Weights of a small GPT-style language model, trained from scratch on English Wikipedia.
Size: width 224, MLP 896 quick GELU.
Training: a variant of Muon for these matrices, 343M tokens, 10465 steps.
MLP neurons of a small language model. Each row is named by its layer, matrix (up: input weights; down: output weights) and neuron, and shows model dimensions 80-175. Each number is 128 + 24 x the weight over its row's rms, rounded and kept within 0 to 255. Numbers have three digits each.
Before each neuron's rows, "fires in" lists the words (lower case) most often at its 100 highest values on Wikipedia text that the model never trained on.

fires in: "not", "but", "that", "because", "et", "found"
L9.up50:140083160141151122116171135153083141126133133093111124115088100108149123156071098151104131169127120159100118169107153139156134106115105106116140130122120169133075118120105103135136154124132102127092157113125102128156130138104141139101116100117112144146152112114155132146113152161168163167
L9.down50:114145137158117184153155131089125130155128128081121145130139130102126102096110094160131169162090150121109105139128128125101123167108189082116139144126107131091126119134078115110129111114109067110152138124094192119144105145144092114139100165138166141120123102129136126117144097153123100160

fires in: "of", "a", "total"
L14.up863:106139128131101113152182154101128111112110153178112166093162167124118123131122125118156114085098123095116110117135134082149062133117128112096151125113147128135150119128150165119089106103118128162164113077147126128171170143143146106114146101095125136166130143080116106151156162124161131126
L14.down863:127138096116133105129146090139101134159103100155132097115127120159160102163140128142140150136177151127139157153088122103125127153145142172124114126138147144093147095111145159122160137122107125161148131121100140126107130148156121110111110124144127152157096114144139076097086072154119129120

fires in: "as", "that", "among", "what", "matches", "within"
L9.up364:103122117137134145114138148099116100139117142157100124104129107089151114136167152132104140108144138103111120152124119052104116108158113089111136084110106124123130103139095113104146129104152151116130129110124114129122088186123115128133140127157146168146135178085125089132082145097165132120
L9.down364:111157147156131149118124091115140139100187109110107128159142132150137127109133130159115103157150164102098142127118136127133156155174102122123131181140118121167102149094109149189109111131142122154096105133128090130152141075112099106138139124083086125102131136174098164129144117134122126138

fires in: "a", "was", "two", "three", "television"
L16.up789:117112169123132118156103111174144103138115164120129160098132137166158152143131112096118118121145100165138083093122147067132112142106124120093121121129130104117132125100136101093161141133113154149122147147135112125154110132151096114129141118145144161126089138131090104116151155143184097089
L16.down789:112113099144095090150141144138103122144142089138160134152076136136121158143104123113169163122092149138092092164111141122117137131149115116135130146145153136177135152162119134151122173154133087111153139111128141164123125154178134161128134100132130142111100196116138141162106156172105159110

fires in: "to", "can", "would", "not", "could"
L13.up558:117105141088142176141154141100143087135112145146146154101129115110142070090105174126081124086130104154161127130161148168122126129108176130169109156143151126168092069149129148103153114136150126124130149151151125134150092132123116139141139103127119121150155105139123172090129143125100148134
L13.down558:170123127132155149120128131124118125109165140144100145065102141148129060148120192150116127104108096146144128158132129111136153152089196122122142186113165099172113113128126068159154139132097121140133110144122124115182140084150118136153111131140182117130180159165149158106123157142100141119

fires in: "as", "tells", "composed"
L14.up351:126150117178154111148161146118084117083113127179099127103171137137150117149127164145104136076135136123133136157132101150178124138170138096121141105147102133135146123134092128113158149099127157113099170144138171134164127150141107112141119149135048169107085139118116102132107143074168136118
L14.down351:121109088095185120100124141111132145110137119155151145121117096112148139157135110094122119140158127099094130159155148091129117142125127122133167130099151126121147062132108137176117147103133155152163099142065109097139168130119088114150093155171099153125116132110111127152068115173170145133

fires in: "on", "started", "road"
L13.up182:140108083139159132103145073080121132136111113123153120140140146135140144134121121157174143115078118140092137104138182106107153103151119118125115124142162135127127114091154155077082109099118136135121160154104141127136127160129124173145132140091146149094112206090118116135151158148132072139
L13.down182:166138159129103141197112123139138080150130175182123095126146132124132103133130112109148134107157171144113137118117066133116068132174118147125107148151120126171107093164170131119148113134107108111150116174118141081070109138156096119119141121101118134133105110161097116095120102122129155119

fires in: "her", "his", "harris"
L7.up196:148137137093130095134089142131149155188114124151126127088089145118141102130154157133128136151123124121082121135151124102125148097090118153135119087119150127143138135107138117153165125127190176133117128080123114076104110116097108119169139117120160118139137099143096108130148089183119095141
L7.down196:110108125107123103131119092157070118142116107169136135160080176133082158130154153085113114137129147153120102112135133121130179125144139150131126118153139113136212119109141115201093084116143159149060148136128074129120105099127117131152126097105174112110131155118136120127126134100132151079

fires in: "and", "her", "she"
L14.up879:160091135165138110156112105135139144127132118117111126096092095115130120149073057090094091102099163109112055126131144160122112113106117137127138162180128131150134152109125086126137106145137175151138112164123171148137102113126113121159138118156133141095136147116109145107139119122127155133
L14.down879:099146117087132143125115153092110097150128127098134198123094163163095145107143181179095122150135105108107143112143125133159149132117122114157119124102135157124128126174096179097074157102123121155144111131110104113174107122150118134093150118107110151096129133123136151119124122131104138110

fires in: "to", "would", "can", "will", "could"
L14.up209:143151144110114153109146106162157112124103140183161083093084151092103100120114089112177108102110092168086145094114168112120136151128143174148079153146092142139128081117139149114146132145099102142152158173126114096151121154151111130142144165090147121141139134103128091145133156158086158112
L14.down209:148068158138128159147177130126126186140163091134140161094122099155114088114130156089122118100120124132164122196126127149125129106113124159102147145132131145145096131140123127152127144152171097121121126140122117108164134121130110144110121138157142114121156130105175146128125183118095162132

fires in: "to", "of", "into", "by", "on", "for"
L14.up557:080103134096098086137147132120106155162100156121128096106119117142138183152119106145110099129094121159164152075108155129096139118161137148144153088129130132116126114142175155126110141114146133110118153142136114130155131159149105099105100136140113152118163130075123140132137102152100108123
L14.down557:124125150124144158119133106166172139085097102122139128120160114154079104113159134135089098092089145108134126151135155126145090153132111143110117132163138134124119130126135149064161086109114119108128128161106114119148165129146118115130173131110117124125125069107180141140165131142059100118

fires in: "and", "but", "those"
L9.up49:107132098129136068102125147145113114152129128109161172095114130122142111167076148151101098124137109144130101166161136110133145095169148147111139125106119140100109110145139119127105151039116160126138128165118137150176152147109151129138155089111111135147117114103113135159122150135104113112
L9.down49:181180095149132105132154116089111123123109172139133090119085120059112138131145113158081108126090138096118169095116086132146105145097165159132156122134122091124125136095098084126136092143125144145130099138095128093155121090159153180133137132123117130127150138130132114131139156105121161172

fires in: "his", "the", "independent"
L16.up281:111109132104159124123082115133136166121086140151117094111070137074139111069108149144085106147166104105156121136130114108097117118110145121113100115100131120143142139099151140147116105170115148166148100129127129134112173126117190142141124090142100154148134141127130192171096119135126180114
L16.down281:098142097091105131111138103116142108097102167098134099138141141102115149099099084149134149131118121129069110122118135139135099106113136146148137141144108132129145115156143104089151091133078144116112146148129101146083131152131111148124139140101152138131079119110085113131158150154146104156

fires in: "and", "design", "designed", "designs", "described", "designers"
L12.up359:107145154149139117120113136170115117121107163142137153131107107155108125139089124145077151184162099129102126146134131102129110145153163106105117119103077168149120098122138111111129147132124161128120092128123041112163174114115106129163144127119114098105123158138065113106152137161158154148
L12.down359:114156129149109123114150120121182154152140119127136103098128120087128122105125092089134126123098095069133101130095146116144154135155106110119129132160101136106115113112098165105143171155140093166075122098125123098117112143129120120113114131070122139125116133141152125155095113088129135125

fires in: "which", "of", "it", "but", "renamed", "who"
L14.up497:135172143131152108076169126125123098118152131130101126109103153142101069144142121157123112139098114162163117115125116146157105136093152102163154097113084144094124133119129142116125114115108152104108149129109168113131130121097121149143125125156121150118147154132156117173123143125129142150
L14.down497:115132190111129116133106116131153139151122096082167122127136122103149143153121079130150109118125135114132121134125136107123128152114117068140171117138178141171150147130134134106172126159135140120107110151169110089112116155123134170123140121135141123117090117115139135112151093146121139103

fires in: "they", "missouri", "seasons", "automated", "result"
L9.up135:131094114159161105099109098153104178147103134100159137181097133126164120147169115101148109135152162114158128124140111118157104167111136144126153122159124116087154094157139138142139138081156162133090144114103116132139143153136116138086127092144142150114139124153136127122106118111077109187
L9.down135:132168118140152121163130147085124116156169213138123132093127121147119102162183160144183123117082118130126091137133142125130152147125136075150126130114159101112123134119130104131138138168108144119102124086187122183152113149130161108130158145114134130128105155152167110130120111099113141148

fires in: "who", "these", "that", "which", "of", "other"
L16.up502:119148123124158143125120122152097111154125136150105103133141116137058114145133165135105096160114134137130139156117123141125147136115160122098138136100110086104136090068107146129178129083164154143121109158145159085115161120123117145086119117165099120183128131109162180121119158088119123114
L16.down502:125126168135104142125139143112130121140150171122123127146089152132169137095097118140192119119195088130127105088151125150134100122123118154133123095152081137125119149132164104134144130128107120139147147106126118146085086161079114143141093161091152166099129127154147110158120054154123110125

fires in: "and", "of", "non", "federation"
L13.up449:104170113157162104111116138116100131105129137120128106135165111074134067176100114150141117133141144063144107087132137128137151146098154122159163149116096152180105136128142117085147178084098112113120141120134111117167106113139122122128153088105125104107133124148140087129142153115157152118
L13.down449:181129105136136139122124093111124138140120139107152132105164155118106121152087123146092144159098085087160133107127126196115097135112157078150169095169095114098140142106140188149113106125112131168114076126104136106130132119135098131153146102097101108114132126133174111132154144086121127153

fires in: "two", "three", "four"
L2.up489:153089119138132141140086161106133150083159145125136123119138138135142162112123140152105127144162127124092114147131145103094107113112110123113127088150129107142128123137104156114114120038076050142121153106124177113124149154113136132080104133092136108110163150121139117144121120139120089082
L2.down489:130115096105126122117179093137120108124169142120126156117141183139121131113129158104099126111131141094138159112083118124126141189111135164094088129145181136113059128087119148102118117071133155137126104118101134102120153141102131157139102115110112144118152158099126112144182125112161079136

fires in: "two", "home", "video", "ningirsu", "three"
L5.up836:131173119087148093104100098111124147133136135109131083121168155123142119121122121149144082093139112162138117106180134118174113137095173088146118094156143104124136116169137118167156114062123104109087125123141197159107155141117136097126113165090086123125118128129127150157163111154158111149
L5.down836:126153118126127128131104108139144098155136137109138085133099145125136109105129138149114143135132098186068150104143108158122136081127129151093130144134176109115124151088141111087076135108141161146183137153117155148133116118101138124163093112126102127106164110095131132181155187182137138131

fires in: "in", "from", "by"
L4.up805:102101149115115144135128118111124120125122119149156127133104096065106157160092126136141115153081135154181132165126112092119141094157105134086168134101123107136125146168152135126104102100156091143099153144134095100141129110106170075093141088134118110145142134107157075115077117077140117150
L4.down805:150136149138095106163133106131130127123129149121111150153146176116087129121167149088117150141150106128105139104144123124133100118156172186115182153141130145092145116152164147138105132149137129109129148121145110146135087152120130140100094103118136098096123149100145116113141096105095111135

fires in: "her", "his", "their"
L15.up299:121111133119127109141098148135111114087114144170105142105107129102138150129126098158141103142128132095117119158151117112102142102171125132115073156122127103138112118104146138142204126145111205125109129115141144158111136104146119117120107121146160110131171128145136176081107117186131088101
L15.down299:129169101136144146127123132153121164146158164157109174104109150162133127155141166122087123092190124181127101137103129118157107137128137172163116137131139133109152162137099110145098136115152087131110182123103131167148136119119173114137156144070134107127122129118133068160133124116189140160

fires in: "a", "awards"
L13.up33:161095134145160119165149096147121130139103142145159139102177110147142200117135092147116091096146140137151101159151126107176123114136131152123120123163152123105117070113126113149135099096146109155136139076142094119164114114125088101160154141127135151124132146106031098147138149142112130120
L13.down33:128097136138133139121105116126132154080141116161141198112122130116122153123165150116136112108099105115139093105083113107141116134164140151129103121113159131092132093089147113132141133156119114169152111103092130106134128134136103110084116123119175154085113124092134131172114109166112119099

fires in: "as", "population"
L7.up381:177101122121157099112110159100078153130109146139140148110114138091142158173128139079142154145137150095123172181142148165112101150130138102122123124175133093137141111156151108116136167115127160120115136095124134122127138172126160122147118118089135136139121128115127152091120142145168081143
L7.down381:107128144124127153125152137147141126115109111162129127120115107173162121146123095109084151104162156079146135135134128140117197140087142038134125132136114131090112127126146147132137131136138167124133086082159117101129170151117089102123109163096121127111121114158127142146129075157162173157

fires in: "to", "top", "would", "total", "town"
L13.up671:167093147147140112127131050107136134137126149135111115107123114107126117117132131112163131116091163136126158101078117172135158152125074143128115153163107125146100092101121113093095142156088139141155144169160094114166121128137151148138144157165164153151117142134126152147144135126143115109
L13.down671:145139144115125148117126109138101135117138133113114083121133074142103106155117099115079105156116149125145140116167119127149155127127133123149131162124140098133126142173128073162071138100147096125146149085126189131135106181137143114122134137157184128151146138107164198137137144137140139156

fires in: "would", "to", "not", "did", "could"
L9.up825:125125103141105137123146118154074081122142147109098146119154126141118119130084120109146121091117164149132144122169134137115172154113176162131118129135121076187094122093141159130125102108150104157117158127141126107187166118117143121134162137136134128141140135070104197137116149132113109109
L9.down825:176139090137139084160146130170154143124177151097101138109137116084161079153120126107141124138192136138168086132134126066146139107139178087123118155098141118092170142133123100094182135129102129096148185109132157103169104111136125150083128132118150113139150118122107181095146127114087098139

fires in: "not", "as", "than", "also", "to", "by"
L4.up530:101124111132099115123121147126080157121106138137141103131121135112113137156107131153146144137115165151116163135123134132130120126080145091068139152104105104139122147101157157144097146144127106115113152111157158153179139099118120130141117152134132170107115169106133175173117140063159113167
L4.down530:195123131104105134084170137100112099134143146142111122124113106106117088081111133094116107120150131141131116166104149119086143141121118139168182139141115139149109101129130126126085128129113162104099117137127141093120109160150121147128095154098112145115175102092149139131143110112093158148